Weights of a small transformer language model.
Architecture: biases, tied embeddings.
MLP neurons of a small language model. Each row is named by its layer, matrix (down: output weights) and neuron, and shows model dimensions 186-313. Each number is 128 + 32 x the weight over its row's rms, rounded and kept within 0 to 255.
A block is one neuron, or neurons of one layer that tend to fire together. After each block is what it responds to, as a language model described it from the Wikipedia text at the highest values.

L7.down572 [154 160  95 146 147 160 132 139 166 136 106 127 125 107 159 139 108 116 138 132 152 164 127 137 107 137  77 141 121  96 157 142  97 147 112  92 119 126 118 145 115 124 113 179 142  56 131 157 176 155 152  76 128 132 152 130  92 119 163 140 105  91 113 195 118 123 152 156 188 193 114 166 133 171 194 170 114 124 137 103 141 189 104 151 107  78  99 153 157 136  74 159 114 156 194 117 167  86 102 135 141 131  87  87 108 111 125 111 114 150 124 130 130 136 126 178 163 126 104 136  98 129 116 166 149 158  64 192]
L7.down722 [161 179  94 138 146  69 177  74  94 116 106 163 103 187 141 124 165 123 112 104 138 169 168 116 156 195 110 132 139 168 184  93 104 139 162 142 115  77 117 131 141 128 156  50 149 128 161 101 114 116 100 131 124 121 104  95 116 142 108 142 137 120  95  88 130 146 139 171 139 138 119 113 161 133 107  86 119 151 123 139 118 141  73 131 176  85 187 162 147 197 107 143  69 173 120 195 135  92 162 148 161 145 135  66  95 133 111 157 158 179 117 120 114 151 197 185 106 135 153 122 136 137 142 154 107 118 112 136]
L7.down1396 [169 150 131 136 183 159  93  67 124  93  78 128 113  82 139 126 107  68 117  85 162 117 138  92 100 153 148 134  84 140 153  87 193  99  92 110 100  56 127  72  56 148 104 141 100 150 129 129 122 159 116 126 146 125 101 118 105 135 166  94  99 162 140 157 127 132 151 115 129 103 102  78  75 160 138 127 160 156 193 118  94 149  96 114  99 155  99 141 152 136  87  81 159 126 134 120 135 188  94 135 146 121 162 132 102 138 101 102  82  91 129  98 158 103  97 188 126 104 130 137 185  64 145 180 104 120  80 124]
L7.down1848 [164  63 122 159 201 127  91 103 126 161 163 110 131 104 177 141 158 171 183 102 148 101  99 102  65 129 162  75 121 155  81  98  68 118  46 174  66 140 115 101 154 102  93 162 166 145 128  67 108 109 116 106 144 124 112 119 117 146 153 155 161 139 120 141 159  98 179 125 193 115 147  94 150 150 161 129 146 142 165 114 121 149 141 108 195 145 164 144  46 140 111 164 144  89 126 121 169 136 151 192 182 110 120  87 116 158 159  71  96 112 134 117 133 108 175 112  64  69 102 156  97 156 139 158 111 146 139 124]
L7.down1903 [142 129 148 157 158 142 106 119 102  83 121 123 127 116 173 117 152 128 103 116 152 138 156  44 157 146 140 122 164  87 158  86 167 152 169 124 103 120 182  77 139 194 211 126  94 149 140  92  93 167 130 187 128 162  92 175  89 123 113 160 126 133 168 145 109 145 136  90 149 160 158 193 132 175 155 157  94 157 166 110 153 125 145 118 152 109 128  96 129 108  99 153 146 113 128  95 185  83 139 123 158 139 114 174  91 109 154 151  44  34  80 129 142 114 156 194 127 126  90 127 100  99 117 136 126 118 154  47]
L7.down2103 [ 76 156 129 165 140 144 189 152 108  77 172 131 107 179 146 125 135 170 115 130  44 163 107 129  81 118 197 137 111 159 145 132 184 147 121 157 110  88 115 109 129 189 141 189 125 142 160 130 126 114 126 137 117 140 110 137 207 116 154 116 166  84 108  92 134 161  87  90 136  86 100 133 116 168 115 129  80  70 145 125 186  75 187 139 164 136 125 102 185 143 188 161 155 174 124 173 127 114 141 137 123 143 125 160  90 139 107 164 162 102 128 145  84 129  82 212 169 162 122 158  99 129 167  77 106 143 162 189]
L7.down2393 [125 118 130 178  90  98 122 114 149  87 128 101  70 177 176 140 149 142 146 129 128 128  63 116 105 159 133 105 115 124 140 165 183 139 118 151 210  93 107 149  79 117 137 137  68 111 132 123 113 159 109 111 119 143 107 125 106  70 107  95  99 147  87 136 129  77 173  86 136 108  70 171 115 179 163 164 145 102 189  50 140 124 143 121  97 155 130 150 126 138 118  81  89 118 178 126 162 137 106 153 111 143 111 164  91 106  87 141 159 134 170 147  85  77 161 182 200  56 138 133  82 118 124 124 124 166  72 125]
L7.down2425 [ 87 117 128 109 135 144 156 142 168 131 133 154 186 162 172 203  93 154  97 143 150 112 110 141  85 157 127 126 143 142 129 200 115 160 140 100 134 104 129 222  76  67 116 125  99 169  62 103 149 134 158 104  91 192 151 121 108 148 169 106 151 145  85 143 156 155 159 183 155 162  79  98 117 113 124  82 118 117 142  84  83 117 142 138 117 150 120 157 110 166 134 107 157 176 201 101 125  96 155 135 160 191 103 108 114  96 147 113  73 134 148 121 104 143 184  87 148  99 107 175 185 106 112 108 139 147 100 111]
The second digit of four-digit years, mostly the 9 in 19xx (also the 0 in 20xx, 1 in 1956), in dates, tables and film lists.

L4.down1856 [108 102 153  88 121 135 108 108 122 172 119 159 131 122 160 104 162 115 126 132 160  94 172 108 134  93 154 124  74 158 163 143 114 124 118 124 113 109 136 169 114 124 175 103 115 119 120 113 119 114 112 136 146 114  96 151 138 135 121  71 121 121 115 147 101 141 125 151 151 169  63  90 126  94 110 130 114 165 139 191 122  80 156 180 123 123 153 152  92 130  95 141 100  68 157  85 136 157 132 201 119  80  86  47  70 188 151 121 129 128 111 134 145 136  72 102 142 171  96 125 106  91  98 115  77 101 105  88]
The second digit of multi-digit numbers, mostly years and dates after a leading 1 or 2 (1'9'83, 2'0'22), also scores and table figures.

L3.down109 [154 129 151 150 139 152  98 116 146 139 142  67 126 158 125 140  78 135 139  54 174 121 180 106 147 144 154 100 120 107 124 171 126 132 137 122 103  66 153 104 134 178 164 121 167 105 105 135 122 107 123 110 165 178 139  82 169 155 105 126 118 102 139 163 113 143 129 161 127 106 162 128 139  92 157 133 117 130 129  98 100 106 138 116 121 128 128 188 169 155 131  84 114 141 107 172 132  92 136 135 133 108 160 158 147 155 166 147  90 134 139 166 182 149  98 116 104 116 100  51  98 156 155 121 144 137  71 133]
L3.down632 [100 115 123 144  94 115 143 161 167  96 117 182 129 141 115 130 145 196 135  49 108 167 156 133  87 143 144 147 132 114 131 149 110 153 135 107 109 105 155 163 102 178 115 162  77  94 157  85 171  64  82  58 119  91 129  95 168 110 156 114 107 142 149 173  99 143 150  69 138 151 153 159 121  97 115 138 103  91 101 135 124 158 140 166 137 205 154 136 150 138 154 126 134  95  92 146 114 114 125  64 122 149 164 115  85  86 158  97  92 107 117 108 122 128 105 162 107  99  59 139  93 127 134 145  74 130  76 136]
L3.down771 [110 137 126  62 143 126 138 108 146 129 152  97  93 100 157 137 139  90 158 168 132 187  97  82  84 150 194 138 161  71 175 160  84  89 148 101 152 126 133 157 140 117 107 129 196  85 152 156 107  97  92 100 134 106 100 123  98 161 148  81  98 118 148 172 135 109 155 111 160 102 127 118 132  98 142  92 155 160 197  33 134 135 121 130 190 113  86 117 206 179 101 134 140 174 145 117  82 107 154 116 133 192 129 118 183 136 125  91  73 172 123 136  51 179 160 134 154 116 107 148  81 152 135 121 158 123 122 120]
L3.down803 [181 126 156 114 139 122 188 183 140 151 151  90 128 182  94 147 118 149 125 136 114 104  98 126 124 133 114 156 122 181 158  74 161 128 108 170  71 163 128 181 119 131  98 111 111 166 139 158  72 167 116 166  97  92 145 158 114 103 136 165  78 129 140 108 119 138 115  94 177 121 159 172  85 115 149 115 158 125 152 152 102 148 134  99 136 106  97 125 187  95 121 120 119 113 125 123 190  96 102 158 113 192  94 107 124  70  81 168 192 124 116  94 147 130 112 208  83 116 179  88 138 121 171 134 117 125  71 146]
L3.down1090 [105 111 132 116 159 101  90 132 165 128 164 130 142 102 135 105 117 130 120 158 105 177  98 136 165 117 101  76 134  75 145 131  82 124 148 130 103 161 175  63 113 128 129 111 112 153 144 150  54 118  89  81 104  93  98 132 173 132  85  64 137 135 108 157 127 118 152 151 155 180 131 129 164 156 117 103 121 114 150 119 129 206 108 137 126 188 105 112 103 113 116 170 117 155 156 116  82 108  22 130 133 124 180  86 187 124 130 103  69 121  95 166  83  68  70  87 179 150  79 146 147 134  71 177 201 115 135  80]
L3.down1372 [121 125 133 168 145 138 190 118 100  49 140  98 115 169 171  84 130 111 139 122 145 106 173 164 150 140  61 140 112  96 128 129 137 194  46  63 202 131 125  85 106  76 162 112 142 122  39 147 153 146 122 129 123 138 113 181  60 104  75 156 146  67 118 120 161 111 160 162 196 143 152 142 154 125  80 155 107 135 130 166  85 137 151 173 195  83 104 120 146  87  93 195 137 154  92 150 173 113 113 107 163 147 138  85 168  79 104 136 121  62 129 151 117  58 152 132 124 141 110 103  95  74 173 128 125  87  46 148]
L3.down2078 [125 139  51 130 156 120 125 141 120  92  27 167 129  64 195  72 121 165 183 164 128 136 144 105 129 130 104 127  80 109 142 145 165 172 117 103 129 118 129  92 199 124 112  82 143  85 101 189 117 103 114 122 146 109 132 126 144 117 104 109 126 135 145 128 130  97 153 158 140 113 101 156 131 151  98 106  82 122 186 132  65  74 149 145 172 103 116 176 118 112 140 177 178 181 125 127 150 107  82  93  80  83 149 112 127 117 121 155  83  89 154 177 108  74 108  88 122 204 114 152 106 118 194 121 126  74  32 139]
L3.down2299 [ 93 133 148 196 128 107 111 108 140 110 165 154 143  85 154  82 153  85 146 149 199 115 127 121 185 115 149 144  90 112 116 172  82  94 100 112 200  82 160 118 157 119  95 170 148 130 100  92 149 151  86  50 116  93  87 161 120 127  31 113 146 180 185 148 150 114 137 124 115 103 119 122  82  44 158 161  91 186 106  98 160 137 103 138  88 163 160 122 145 134 144 167  91 144 131 124 142 110  91 125 132 141  83 101 149 115 144 103 106 118 106 147 183 122  74 126 158 150  97 102 123 126 111 192 161  75  69 134]
Month names and year digits inside opening time phrases like In June 2002, On 26 March, In 2016, plus day/year/period.

L3.down885 [200 137 170  84 113  61  95  95 127 112 152 146  88  99  76 110 117 122 139 143 131 135 119 156 113 124  81 160 119 102  98 159 120  66 130 134 134 130 111 128 157  99 138 158 175 156  97 151 108 219 122 140  95 105 160 116 166 144 127 148  98 139  88 108 130 154 106 155 164 153 145  98  83 128 105 203 117 119 132 119 119 122  70 142 112 119  41  81 109 148 119 152 146  69 127  79 133 145 135 107 174 128 133  87  97 114 102 143 150 125 137 122 140 149  89 157 169 159 108 138 143  34  70 135  83 134 167  49]
L3.down905 [203 163  84 127 131 176 172 149 108  79 154 147 150 129  77 110 168 154 106 174  66 135 124 110  45 143  95 149 173 100 116 132 145  99 197 130  99 104 135 113 171 180 170 171  91 147 101  62 159 118 123 104 148 172 113  99 111 104 171 129 145 144 133 154 171 191 110 128 134 168  89 145 103 128 120 170 125 160 150 115 109 112 107 160 106 149 149 179 149 155 103 157 125  98 120  62  98 128 186 123 101  96 148 100 137 191 117 119 145 125 112 135 135 169 104 118  65 138 104 146 102 118  62 117  99 119 156 102]
L3.down1231 [165 122 113 127 209 101 159 121 202 177  62 121 142 135 154 125 154 170 138 127 133  80 133 125 134 100 119 110 117 106 125 139 153 114 155 110 176 111 145 120 133  98 114 129 160 130 131 124  90 158  96 129 150 145 161 136  79  78 106 103 102 155 117 111 162  90 154  75 161 158 108  71 165  68 124 158 121 141 124  95 107  60 101 164 172 125 114  39  59 167  95 105  94 103 166  86 151  88 123  99 111 124 185 132 117 115 174 154 114  99 155 140 142  98 109 110 151  86 138 153 154 203 112  90 112 165  83 115]
L3.down1339 [105  86  78 141 131 154 126 133 110 103 154 159 208  94  75  56 148 140 143 105 155  94 112 124  99 155  49 138 139 152  74 155 162 168 144 135 156 149 132 133 133 106  80 135  91 150 122 145 138 183 133 136 134 143 172 132 133 150  40 154 138 124 167 107 103 112 130  83 146  98 132 120  96 149 154  71 102 129 149  92 164 129 144 123 100  93 132 127 141 122  91 108 202 154 179 190 120 132 130 100  75 148 141 206  95 104  99 102 186 157 126 157 135 178 173 109 100 107 131 130 101  68 134 154 140  99 149 103]
L3.down1786 [ 73 136 106 125 192 164 105 174 159  37 112 155 120 134  92 106 163 133 163 120 132  89 143  76 117  73 143 185 110 120 119 139 120  92  82  52 104 152 167 130  75 137 167  38 110  85 165 116  65 140 100 129 109 113  91 194 127 142 139 146  80 167 108 165 109 123 155 164 107 103  62 183 122 142  97  97 100 107 137 174 197 156 119 147 137 152 179  86 201 189 110 118 182 104 155 161 192  82 181 140 151 121 123  78 151  95 148 142  99  80 112 156 128 120 108 102 135 165 105 212 160 107 153 170 130 117 148 162]
L3.down1966 [168 114 152 154 106  99  98 101 143 166 152 169 108  74 123 104 103 135 165 102 115 111 103 115 145 147 114 216 131 209 154 118 113 114 127 138 116 178  97 136  98 102 149 101 129 100 120 147  96 145 102  77  56 145 129 102 143  98 115 134 101 104 148 110 164 136  77 102 135 145 106  92  62 129 118 116  85  92 188 127 108 134 157 187 107 142 145 123 142  99  93 142 143 119 119 131 195 147  82 120 133 147 161 125 174 119 113  96 167 150 152 146 140 147 136 123  76 138 183 136 152  84 146 114 143 113  84  60]
L3.down2149 [126 107  98  99 156 112 198 162 180 105  95  98 134 102  75 145 120  99  99 156 137 144  60 167 113 132  70 181 106 116 113 210 100  96 120  96 160 156 111 127 137 155 129 121 101 154  83  91 179 107  60  68 146 141 159 180  65 157 127  99  96 104 143 195 143 149 119  88 149 104  80 185 117 144 112 113 173 136 120 122  88 140  84  60 155 168 113 128 126 154 122 105 155 107 110 126 134 103 152 135  95 106 102 132 180 118 135 148 131 130 169  89 135  86  98 108 136  91  92 150 131 106 119 133  97 108 157 122]
L3.down2445 [ 92 154 145  73  96 242 105 173  94 119 116  71  63 135 115 108 143 104 138 132 103 108 157 116  89  93 103 126  92 166 140 180 154 140 163 111  86 141 107  94 125 144 123 158 141 125 121 186  99 151 106  69  96 125 129 134 129 120 148 164 221 123 116 154 121 141 170 130  95  70 173 140 106 119 179 118 117 159 100 191 110 141 124 125  68  90 105 153 121 176 127 126 150  96 153 103 116 122 141 152 138 107 122 134 124 189 115 162 145  86 139 129 185  99 102 171 137 102  73 116 128  23 110 162 151  65 134 118]
Tokens inside the header row of Wikipedia tables, especially later column names and pipes, such as Ref, Peak, Role, L, Player.

L4.down314 [127 100  57  98  94 112 130 122 162 157 147 120 103 133 131 144 184 180 148 126 112  85 112 151 101 139 148 101 161 152  93  87 158 139 119 163 139  74 160 127 132 193 176 100 142  95 160  99  90 154 114 195 175 143 182 135 136  62  75 127  98 131 145  68 160  78 156 170 130  80  99 118 129 114 106  79 134 120 135 112 128 186 129 151 126 108 130 124 111  94 107 141  86 121 132 117  88 106 133 124 125 165 125  87  71 104 165 165 143  96 165 163 126  92 123 208 106 138 199 108  91 169 140 136 126 176 101 104]
The first token after a completed subject noun phrase, usually an auxiliary or main verb such as has, have, display or hold, sometimes a linking and, but, comma or possessive 's.

L3.down266 [129  65 173 148 116  61 100 120 156 130 160 114 172 121 106 145 123 103  81 124 156 166 160  86 101  92 116 133 122 156 164  72  74  75  95 104 162  64 115  92 156 115 125  84 148 105  92 196 135 124 126 125 114 103 107 138 155 171  94 142 111 109 127 106 160 139 120 105 106 149  89 100 123 127 133 122  81 153 174 137  63 131 156  71 134 113 195 113 108  73  79 129 163  95 126 120  69  92 140 111 101 154 176  90 137 136  96 154 136 146 191 153 135 208 175 100 180 136 176 128 104 111 146  71 124 207  97 159]
L3.down367 [112  87 178 102 106 156 153  97 141 102 197 107 113 171 152 108 150 109 191 113  98 138 146 127 147 133 186 143 140 204 161 145 176  81 130 103 128 132 126 155 101 102 204 115  81 131 100 152 194 104 132 124 113 135  95 143 120 169  86 183 130 122  95 176 166  89 117  94 123 122 133 105 149 175  91 129  72 125 199 163 113  78 120 137 109 124 160  91 111  99 130 170 141  77 180 104  81 171  59 156 104 160 120 141  92  85 105 174 155 132 120  97 147 152 176 108 210 145 169 194 117 135 148 102 202 138 111 181]
L3.down443 [146 119  85 135 123 150 142 155 160 117 145 122 118 151 102 137 163 115 132  99 166 129 106 108 127  91 162  41 155 172 113 102 129 130 135 125 150 145 139 116  81 139 151  81 118 150 102 124 115  96 155 173  83 136 160 134 107 157 107 140 130 160 134 109 150  44 101 121 118 125 205 129 149 124 112 141 119  96 118 127  67 165 124  86 146  95 112 147  94 174  95 156 156 119  63 137  94  94 107 145 124 110 107 143 174 173 100 134 100 109 121  89 106 152 123 112 111 136 129 103  95 150 137 166 115 130 127 155]
L3.down710 [136  45 128  88 113  64  92 121 106 168 201 120 158 201 135 112 120 144 154  50 180 106 122 161  95 106 132 113  85  92 199 157 100 177 125 145 175 170 135 117   4  86 162 121  80 146 133 129 151  65 163  73 133 145 101 113 163 106 137 134 117 136  74 139 150 115 171  63 126 131 141  84 120 132  87 134 151 140 174 104  88 139 110 147  81 118 109 145 158 106 113 115  61 191  85 152 119 145 112 192 125 144 125 136 141 135 147 138 108 113  79  43 161 170 156 165 139 151 104 142 126 128 152 122 143 183 138  86]
L3.down815 [162 121  97 123 153 131 137  90 114 173 118  63 132 217 120 143 207 115 131 129 161 123 139  83 159 145  83 102  64 181 102 132 141 182 143 132  83  93  49 146 144 171 123 114 129 130 158 129 133 124 156 121 139 131 111  82  68 123 146 157  72 125 153 104  82 160 146  68 209  96 172 142 150  80 159 140 136 178 172 115 164 162 127 171  80 137 195  79 169  70  99 123  93 127  98 140 150  79 115 125 157 179 130 141 113  96  92 184  87  80  72  93 135 101 112 121  83 133 213 144 125 140 140  95 196  91 157 116]
L3.down980 [ 73 132 157 178 164 132  72 132 169 128 126 153 114  87 170 163 106 158 106 196 137  74 172 119 123  74 108 115  91 138 136 107 123  77 116 130 121 106  60 149 112 105 152 140 108 161  89 172 147 157 108 105  93 205 150 127 170 111 141  76 113 140 123 132 156 136  89 178  82  92 110  79 142 182 117  84 120 183 107 185  83 154  81 163  82 109 166  98 132  72 131 145 170 142 151 113 130  98 137 135 101  98 189  81 144 124 113 105  99 153 124 143  99 174 138 122 186 120 144 204  96 130 166 157 134 105 132 159]
L3.down1272 [152  89 114 145 114  99 176  69  73 154 161 160 133 167 189 123 153 121 103 189  84 173 131 119 134 128 100 104 137 124 129 217 149 176 150 126 173 112 102 155 113 167 162 136  81  91 155 153 135 146 107  73  67 132 126 112 183 126 149 127  86 185 157 147  82 109 169 118 105 119 109 134 195 121 125 136 110  77 103 133 135 110 149 108  76 127 112 173  92 127 140 136 155 150  93  64  77 143  85 129  69 164 207 114 149 155  88 177 144 148 111 162 105 115 141  75  96 125 183 145  85  52 122 185 168 151 122 156]
L3.down2110 [116 169 177  84 118 145  79  64  86 164 128 131 148 170 168 145 137  71 106 111 139 103 185 100  81  49 137 132  72 148 139 138 192 175 118  86 148 121 169 132  71 146 161 118 128 126 128 138 149 124  71 139 119 108 131 165  92 127 162 139  83 158 104 111 125 183 109 190 134 179 123 171 139 123  97 121 166 112 124 150 145 113 113  99 143 121 142 121  89 153 102 150 140  67 122 219 118 141  83 136  71 137 119  90 131 125 141 195 127  83  68 120 112 126 162 118 165 145 114 138  99 181 145  67 142  80 140 143]
Subject pronouns (he, she, they), sometimes auxiliaries (had, would), opening a new clause after that, where, and, or a comma, e.g., "told him that he", "where she won".

L7.down250 [157 143 157 146 131 176 150 146 108 156 131 107 141  67  64 112 165  82 128  88 140 160 205 153 109 103 184 147 141 188 128 129 117 150  72 189  90 182  96 191  95 118 105  93 114 108 126 112 202 113 116 104 138 126 137 107  99 150 101  89 130 135 128 174 177 171 113 220 115  86  88 138 178 107  83 162 143 107  55  69 126 104 150 132 168 128 148  97 109 213 103 122 173 135 152 101 172  96 115 116 153 114 214 129 105 167 130  55 154 156 152 120 136  96 147 113 159 122 147 131  83 119 118 191 129 135 164 185]
L7.down272 [ 80 136 172 113 145  77 123 161 126  78 147 120 182 137 135 116 119 128 131 138 118  64 135 110 141 124 130 104 114 232 171 152 110 125 107 185 107 196 115 179 130 143 134 118 126  83 121 134 111 124 190  87 149 128  85 114 158 161 133  98  98 151 133 186 165 130 138 174 104 152 175 148 126 117 162 136 210 136  97 131 107 111 121 144  73 148  85 167 126 105 115  89 151 121 139  83  99  93 122 101 159 121  94 132 106  95 107 139 121  95 162 106  81  72 111 164 156 163  81 120 138 108 105 142 142 103 125 155]
L7.down726 [109 127 200 139 115 120 155 124 131  99 156 121 170 160  98 124 107 126 133 168  84 160  85 152  86 119 177  86 153 132 115 166 118 122 110 160 102 122  81 136 104 119 106 105 133  92 102  67 147 130 144 121 123  70  56  81 119 103  60  48 145 191 143  67 154 158 151 101 162  95 122 111 157 127 130 112 137  78 200  98 108 190 133 157 133 121 126 121  92 136 121 132 156 137 159 155 138  91 120 142 184 121 128 124 174 147 109 137 162 104 128 108 156 138 114 166  80 151 125 149  96 102 167  98 102 142 182 112]
L7.down737 [116 118 151 143 137 123  67 106 128  98 142 123  89 121  87 101 143 100 118 109 175  87 104 151 120 140 133  93 111 183 117 137 157 150 126 218 146 207 157 119 123 123 131 137 125 191 159 103 132 109 130 176  96 171 169 187 104  93 112 181 122 148 116 147 144 135 113 165 100 144 183 147 119 124 113 133  23  89 112  92 128 139 127 137 130 142 137 114  93  97  99 144 135  88 131 113 162 111 134  77 141  84 100 157 121 151 102 101 104 161 125  63 136 164 159 151 145 202 120 107 116  88 166 128 151 123  81 106]
L7.down1069 [157 128 133 146 104 108 179 144 146 120 124  87 121  90 127 114 132 188 171 106 117 169 156 107 137  64 133 118 169 139 144  84 168 141 150 142 138 124 124 135 141 132 106 173 140 156 183 142 135 153 157 117 143 130 100 184  52 161 125  73 118 143 118 153  75 161  98 128 106 100  95 198 146 118  89 148 133 178 148 181 163 179 164 115 111 154 134  72 113 101 131 126 130 155 137  42 153 137 127 137 147 126 132 173 149  99 168  89 153 159 123  98 114 127 106 116 143  61  68  34  90 134 106 106 132 129 128 141]
L7.down1764 [ 75  93 166 140 191 123 118 116 117 132 173 151 127 105 109 115 118  89 160 168 122 134 106  97 114 141 109 139 134 153 122 139  95 187 112 145  72  87 119 134 120 129  74  88 147 120 117 135 171  81 121 131 139 106 157 133 114 119 128 125 172 169 163  98  70 165 127 115  73 116 142 106 140  71 141 107 151 153  90 128 126 101 116 127 119 140  66  85 139 125 100 139  76 130 115 106 128 116  98  81 132 127 138 110 125 160 158 152  96 150 128 165 174  98 126 146 112 164  67 189 103 110  79  63 140 118 171 175]
L7.down1922 [139 123 104 136 153 147 144 123 129 159 162 136 154 154 125  59 136 115 113  90 153 123  66 123  86 126 139 150 174 146 120 143 121 194 150 105 154 131 102 144 140 181 181 149 147 143 149 152  96 169 116  90 177 122 107  82 164  75 107 132 126 166  89 128 187 120 133 149  75 107 199 121 170  97 165 118  99 117 102  82  97 159 103 138  86 122 160 158 118 109  85  96 126 152 113 120 117 111 131  41 147 130 122 109 184 131  87 151 164  60 128 110 161  48 107 110  77 130 112 151 117 102 156  63 129 122 118  98]
L7.down2011 [ 71  71 163  75  95 101 126 113 110 161  96 148 124 108  98  94 126 150 207  67 110 113 118 118 119  93  79  85 142 223 107 154 189 194 152  79 103 117 202 129 105 137 173  86 168 192  80 109 109 130 114 110 151 137 186 170 148 107 147 150 138 129 179 130  85 102  88 149 131 133  62 133 112 112  63 174 130 136 167 143  99 126 150 146 112 155  53 124 121  92 193 148 150 111 153  74 156 147  95 135 118 127 155 160 153 103 202 167 138 142 135 168 159 111 120 107 125 129  73 154 147  98 188 176 151  65 116 136]
Main verbs, mostly have, has, had, having (also took, with), right after a sentence subject, e.g. "They had four children"; also digits and pipes in tables and coordinates.

L7.down653 [136 191 172 142 221 116 156 149 128 107 167 174 140 126 170  78 153 111 103  98 150 130 177 113 114  84 121  89 115 137 139 100 127  91 173 121 140 130 163 165 129 102  70 165 130  99 109 106  92 154 131 121 133 168 140 102 144 137 169 118 185 137 149 147 161 129 135  95 103  85 125 165 135 111 128 118 149 140  21 107 156 103 130 169 142 150 109 136  86 163 134 107 172 119 154  73  77 127 165 144 123 160 134 145  69 147 123 139 122 149 171 160 170 154 134  89 105 161 125 157 133 199 128 193 111 187 149  95]
L7.down1109 [ 99 143  95 161 107 145 104 129  92 109 165  86 112 132 194 178 129 119 105 114 160 103 134 128 100  86 129  85 145 168 116 162  86 187 147 129 100  93  82  94 134 145 148 116 142 160 168 155 205 132 150  92 108 151 216 141  82 117  92 115 132 188 120 134 145 165 119 154 146 185 138 110 118 128 146  68 212 154 176 119 114 121 125 153 114 107 108 114 100 129  80 127 121 131 145 165 106 164 133 157 190 190 122  92 119 153  56 153 203 134 171 123 115 115 115 123 146  95 127  79 142 179 218  74 100 175 128 167]
L7.down1368 [148 192 104 179 158 131 112 134  79 174 156 153 139 184 109 106 166 164 163 166 125 128 133 126 145 105 113  94 127 170  85 115 104 152  51 150 145 113 130 156 123 136  84 117 143 161 103  53 143  66 110  57 123 113 153 106 205 108 172  50 106 132 106 129  84 141 149 121  84 103 144 168 112 131 139 152 212 108 172 116 112 151 179 124 178 130 120 123 120 135  86  74 144  96 189 150 151 101 150 158 151 136  97 142 124 114 151 102 138  91 175 158 120 102 181 143 110 170 150 145  95 163 108 146 189 116 104  82]
L7.down1607 [ 90 125 125 104 145 103  55 165 115 139 111 110 111  88 140 146 101 138  99  72  77 129 158 175 156 117 131 102 106 185 135 139 103 143 106 174 103  80  85 159  85  68 165 120 124  95 143 137 189  69 122 114 143 146 103 119 195  92  97 118 120 120 148 127  69 161 128 157  96 121 134 215 112 183  93 171 120  91 120 122  59 142 128 164 135 119 132 108 166 143 125  72  92 181 161 141 116 135 159 151 110 102 147  91 130 132 137 135  80 170 136 124 117 149 139 102 140  99 151 134 169 151 157 170 106 105 155 182]
L7.down1661 [128  61 129 153  91 142 137 164 120 145  90 181 122 119 128 113 127  81 134 114  84 137 142  81 147 144  68 168 143  98 116  84 103 160 129 133  66 131 139 123 114  79 101 204  83 133 124 137 130 106 138 178 113  75 124  71  98 124  82 121 151  96 121 192 141 112 222 107 158 126 120 155 124 145  76  78 109  80 124 147 136  98 111 152  87  96  99 113 137 171 152 164 105 135 122 112 124  97 138  87  98 183  76 154 148 123 161 151 101 121  89 107 162 178 143 105 106 195 105 116 132  96 166 158 150 109  94 158]
L7.down1690 [148 108 103  70 153 140 139 114 104  87 141 122 100 117 176  93 178 107 141  96 160 150  87  90  96  99  87 107  88 148 168 163  68 165  94 104 164 104 155 142 114 111 163 112 118  63 120  77 139 112  75  67 156 142  79  70 168 103  77 132  96 104 120  89 124 142 104 102 134 172 154 139  67 159 183 113  74 136 117 180 164 159 135 167 123  51  61 128 103 133  63 102 124 146 155  75 194 149 156 157 142 163 163 138 157  97 152 117  80 129 176 134 152 121  96 165 163 186 187 145  75 104 108 125 130 130  82 113]
L7.down2238 [141 110 100 113 124 148  81  63 146 143 138 135 175 142 129 150 108  60 116 128  97 142  66 121  97 139 119  80  73 160 149 121 212 115 166 113 120 187 161 130  84 145  90 137 155 141 157 112 136 111 109  80 109 172  81 126 124 115 145 174 146 165 195  93 121 167 140  98 196 138  76  69 133 171 121 151  85 152 121 123 172 119  99 110  96 183  95  94 160 110 149  97 137 113 187  84 107 106  92  68 117 125 125 128 128 135 135  77 180 103 140  89 108 126 119 106 189 112 152  89 133  85 122 151 180 124  97 130]
L7.down2296 [156 133 114 106  82 163 169 156  87 127 147  68 115 162 162 173 109  66 204 135 158 151 102 180 149 114 101 130 164 203 118  68 100 172 130  97 184 180 119  94 128  91 140 129 122  99 152 101 185  68  98 105  98  78 155 141 113 146  58 130 150 158 102 170 145 172 126 118 117 121 148 101  94 103 160 135 137 144 161 133 112 101  74 187 132 106 106  95  97 100 101 121 116  77 106  61  93 117 139  68 128 128 172  84 142 129 107 155 138  76 165 173  79  89 206 141 141 180 103 108 124 100 152  74 144 146  72 172]
Tokens joining items in a series or pair: table pipes between header columns (Jun | Jul), "and"/"to"/"or" linking paired terms, spaces before day numbers after months.

L4.down921 [146 105 118 107 107 127 165 121 108  97 161 199  80 152 146 148 108 114  98 108 155  81  90 152  92 140 133 163 139  96  78 154 112 152 146 138 100 116 116 206 149 115 144 114 110 146  87  67  66 161 107 184 125 124  80 104 145 128 173 131 144 149  68 111 138 211 142 112 124  75 136 131 127 174 154  73 114 102 139  95 129 143  98 126  85 127 156 148 152 118 139  97 198  99 130 103 124 148 150 111 100 115 124 194 103 194  94 116 193 104 137 107 145 122  97 141  89 192 110  51 109 133 129 126 140 123 191 117]
Pipe and semicolon delimiters between column headings or list items in Wikipedia tables, especially late in a header row ("Notes | Ref."), plus occasional "from" after verbs like differed.